Weights of a small GPT-style language model, trained from scratch on English Wikipedia.
Architecture: RMSNorm before each block, rotary positions.
Training: a variant of Adam for these matrices, 6887 steps.
MLP neurons of a small language model. Each row is named by its layer, matrix (gate and up: input weights; down: output weights) and neuron, and shows model dimensions 16-143. Each number is 128 + 32 x the weight over its row's rms, rounded and kept within 0 to 255. Numbers have three digits each. A neuron's up and down rows have the sign that makes its largest values positive.
After each neuron's rows, "raises" lists the tokens whose logits its output raises most directly, leaving later layers aside.

L5.gate15:177141125107131116124167141099086070101176117091101148118108146118138108080170133142140104109171108162170125102124078119078152120083160139149157110137113128076114127137119108109122117084083084146133166144074116128154203146155104081157169132148098137125148118099093158157151160112122125096163143138157135120164107173151159161122115139084095122130125083174138106117099074155171071111116
L5.up15:103169165159108157134122150132161105130090156216087081157175120071159111109087189091187127072150114104118067175138142136142098103115135162105108172145147110148164100136131074171116157166065119146144084090187095145144105068084110148174114064096134174105187090087092069105081138044136117144122114155107082119152123157099138148081121163121087125125169104070167147097116135099176137153138
L5.down15:130160110117150098099117175165143133182220096059123199148123181157092140136152116205126135119130133145111159114135086091124124126110121120193135089156106132131136091096162155099096086120127108131104204121142177115104172172163062097152215148155131099165119162193127133138118142156094179131141187083111128115123173080132137119162150072068173157126156200206121106169140113158069113131106
raises: "ria", "ron", "rian", "red", "ren"

L4.gate1156:100108116125080111118118087115109134145127178160117141106069183084134170140094091096135075144092120180027135150168122096120085059163100119094102188077081113112146139086114116060170146111117159137114186127132130149199122125155103149129138169173155103169102148109099135140076063216081112161135090193143149158135179103157109093065107174163144086083100160123129115122190148164110162174134
L4.up1156:099156112140105122142131119152100197111085130115096074126075121142032098091166145132142178183108119158124146174116140101095096135147159145119121117141101131098191147147184141098151150166134105128088147084089118124147097185121107114100177080105145134070151092079114197115110096161144146151141144185162136094154088091108100177171173087175067106127109149117124105114156133112141140141179
L4.down1156:086108076088128123111157086097166112142171108173080135126109120098173112178102097068084086173145168077112081153150135173105078042175063131095122159116103112125109117108163119113212123141128076138146128131129208135099136116127117111179094112087161135127094164180092132146134197123123103138102100144115100130182097151190114038059113143117180157115118104147174093120082124137151139106096
raises: " the", " its", " their", " his", " this"

L5.gate1015:084073117133184170098126140160182143151174097116082131089086135106131178176147105138139138152201149143111125171109163100123089180129147127163113110106148127090158146136131105160137154072096068174132122142097183141131101114104106115107132147120105137123125172126125135083135126063124138130126119073075123175193113132105134104176083139150116107110073139142099106147123133141161167142125
L5.up1015:122061098044071136156100111211193136145159150145142130138159140087121136100115093162081148080082144148208106084150148130185118132119202176099115161122111062147115148095097078168087090178184124089128161160131097081202157180179114154177119126153138104111107116126175202093050105083146052157096130153139170157146136127175125045119144083129077097095133090093100151143097110139083140150126
L5.down1015:141138087145149122154135097090095156137107129172142085141150176103146073122135113127158108171148098155139140144089184109134124125174136100127115071082129106113131132156161102113160169078064153119107143088127092173099057165084121142092111160098119098172162116132177071166164151123063175098124137073099126126101153057066047124141126131163198125116113139127138136118116054040109193089161
raises: "on", "ulu", "ul", "if", "ion"

L4.gate1516:135224100097100092178099097126166144099103187125113105140114103132165139127084158153091118112123151146132073105073114111116123149151119121051139103107104136118124112179091107092074160159085114075107143137073162142183138083146100090160099116118168158098098159167170163084150169127153141165124150122131173168141112139124115160141124191118107163144138173142130149108153152094132118096187
L4.up1516:159114177086073098143050087140156215098075091104095159145051120182161107092173164182190122162157066168165098137123134203102141148183141078120166092094181129195113151133071095174143090162134099149119079152076090091099154086143144144158099119175148151103177125141083091132130102049114087118117079153176141152114128173153134121082101176099086009189078171110148123133165120183122089081206
L4.down1516:149145097154166134160134034060138132166146163143117125164138139143139192162098161190143154103107180100102139180160115091125117125111129123135089137176068175049098114109136141117165132088159108063163124156116140160163110097116106166134152118096139135192027144164097124109126177147126172135158156121028149163251107161127124162159163155178138175099195119181134117142175176081133109115190
raises: ";", ");", "),", " (", "("

L4.gate1631:070082089106174170128149129147176101071137119122134140151111127142136182118161109095105134105118129120141157131109152081177103126134163139172093117122132139151130118127086124092187157075097107133124105119139163204109150065097103124105160094151133182107082153110146119125157126121106181116163070149088106070170146123089134070172099049140105136094141187114092152162119100170128178134181
L4.up1631:104114103123155085096096122090042184141145124097118075108108139071130151108109179214074129143121133174121133128117158191107071165171079112145139184136118170179101130121132080145142097097083129112130106207125086137086177171180161108149158101126199089129144142119137166135128097139036112195073125120157041111111086100096107117125141065153111080128175152090141108114162111118095155117162
L4.down1631:130147119123095136156138053122164120155156072170122111124178109199157122115129142078112127128132124064146174096103117093160128147143118121132163065096184068087103144100134108102146125106200160178110103133129121117128130089035115189078097122114148139099159067147150131100122106146142116069140051156122162070097081144119089164136137156101141162167135118144131113121098189140125069114204
raises: "day", "to", "ty", "h", "tan"

L5.gate1759:052131180120138092117205102134083134129156106126138080149127115152156188155189137134160098159153133179149097127134141130115081090177144121119150102172123145132083149050104130127132101144135108088133104124076136127200196072160166106116143126100129190123092123166169090154161142146107101095107122113123157096122163127107165083155109099102190107153095168094093128140120143170109138077157
L5.up1759:102113181122151087078090160196136129085126145077174134133101149187139141119105150133076181155097141132173138176106136176167170107084126115161125050152146170143117106168094129088137090065135190140138128110143121099138119138079143133164133155084113133126124110144129120083135083090119147108144148145105167100117141148092177082132141103126141084157100121084144187172115149089195106143178
L5.down1759:088142055112071128141163145100128117187134118166140161097100067098133102133082091147168099126134078157081121077106146111084115099122147141132098144125105157110105113090118134156176105139149076106112128100241144128110144095171174132086114140119129091136086122124152105150202130129125131170160116140125105102153150127112073152156151146132097166134105151181106056104074136162086152075112
raises: "i", "ia", "io", "ie", "hi"

L4.gate2336:135172100103148128099073116116083102108085179093133132104138114113114134160120162106120134128125132181118130091081102157095121186123181109151150146142133108062113177157135144140132110163130138133150146166100172112116141168108081141068189170157098126150077193116122216041111084080153197183144155030110062186144132099088135159143144095115137063190171108120095151111108135139192141157146
L4.up2336:154157156166085121152110145095106131130110140125168137133084133105136156154087116118130143204136146127083172053103093091163115162164154124101101121159050113121164134150133121109135145184085130144103170174098130150131182120119166110103119174134153149096101191186132146139115146083134143159139191074072108108204110159132095143179150076144088172137140193134066104128145152138080155140142
L4.down2336:126108134131077111101142075085153165136149106106105110133087189093090168169117108200087113148133129140114147096127118048106098075156159161143096105096106101141164117118093123120111186143043106069114101149155116138148126154189163124152108140139133119073094130168134120160174106221118095125140188172125155109160113186125120080157141132154143147143092165120142144104072110130075171110082
raises: "de", "n", "ed", "Gls", "ac"

L5.gate1908:088143155114160129117147141120129145182161123086107177157074170059083127119148120118121098181112140160137111162155161096102131164095130139178136155122083147136134130094139185126128120110115151222119125166102140131119112056091138106094142093163125128100109128168116139073108112170134159137169154135113146151105145149192145109174101149073121102110151109208157150132129149088089137115103
L5.up1908:145154181177134146140056146131148114136105154111171175124082117106172088123160088129140082150134143176167101137119116132136129149111135131162145128119136144103094166134091139166125074121097145122063139128172125101108147149142079092154144118109126086104154131168078160130132134192104195132126099124167103133152122111194165132161133158093080070156100144178122110108106188173102093075171
L5.down1908:131090089113071102133150056181102122113164115112093083164159137088135139173100198108128135099118205125126137154116097126090110119152167134120118122132104103141125068096141094112101105130137181111164147103198150111079131104127121164115092122180143141123129118138131161110118122101106115125087133161133117165149114186151097101146102066151171101172150153115134101160161111133178171144109
raises: "/", "–", "ese", " /", "):"

L5.gate1546:175182162171121146163168123050089181107152203113115155084101143142209124120205156126080141110146173176160098105166144085142114111097081144052204123184136176164153059092132117123149124151134148152150185167114115105125101112100105112149150151172144152107100090148089147133098102085156100141094119078149085165146173119122153140062168146130092057168112158115174149151139164121156168154157
L5.up1546:166127094166106134160134172061174149109107126117148082127122169089130136138114182100133118108118162167142182132092160108117172135128154158100109103091119088163144102121106100140195177118135148159103113184130134155107107131134102114092139159102079135123124151145138144094104108067140130110080161159144128157114164157155126152167182157136136101027140162151143163111113097112189146095141
L5.down1546:154108139122119091121120149128125143078161088116143164099100115090110143130134105128169125033120138088069188182119107157099157099156158174141070144147185119102086228139132174148146142119166101139097072106091132165088127176112164097111144115141081118152149159155122102169149128174148152117141147169149174155152155140086104167197176156116101158083105064113123086098107096088136138160211
raises: "ed", "y", "ing", "led", "itt"

L5.gate1764:140118147150126154145161139130057107137107136198148115134074158158182132119173119110178082084090140136090095145136096144099137157111127070176107125131098139066141182181151143166111085131036106108144201064080125124096136179089144085132153123098125106070149125124142136142143140103097121114130103149115162122159160102131132081107069153115087131079173068176172098161157085143132120135185
L5.up1764:118113195148051183175115068132078112159100070130162130155182139125181135118121169106120086174147117128122089144099098147168103184119137081148175144123079149126135147117164089165142097139092134183127116117129096148166080146170114108155180113131126088139143104075097145083198109092118101093130107169119088099106125127124127143116175159174092115136154098134088148098167127121149089099151
L5.down1764:152101080187127106118149149070117104118086166145106113127097155086130118129177110050139127129097130163144155125142100157059111155103086066203127163120164091048137131149161111164103074127126112126119145111153163129069133161093116107110155104134132139123114082089190126179095140118187094159097121127139166112116139080159182073139122050126133108052133160156092107131077075119091110118099
raises: "und", "and", "anda", "ant", "avi"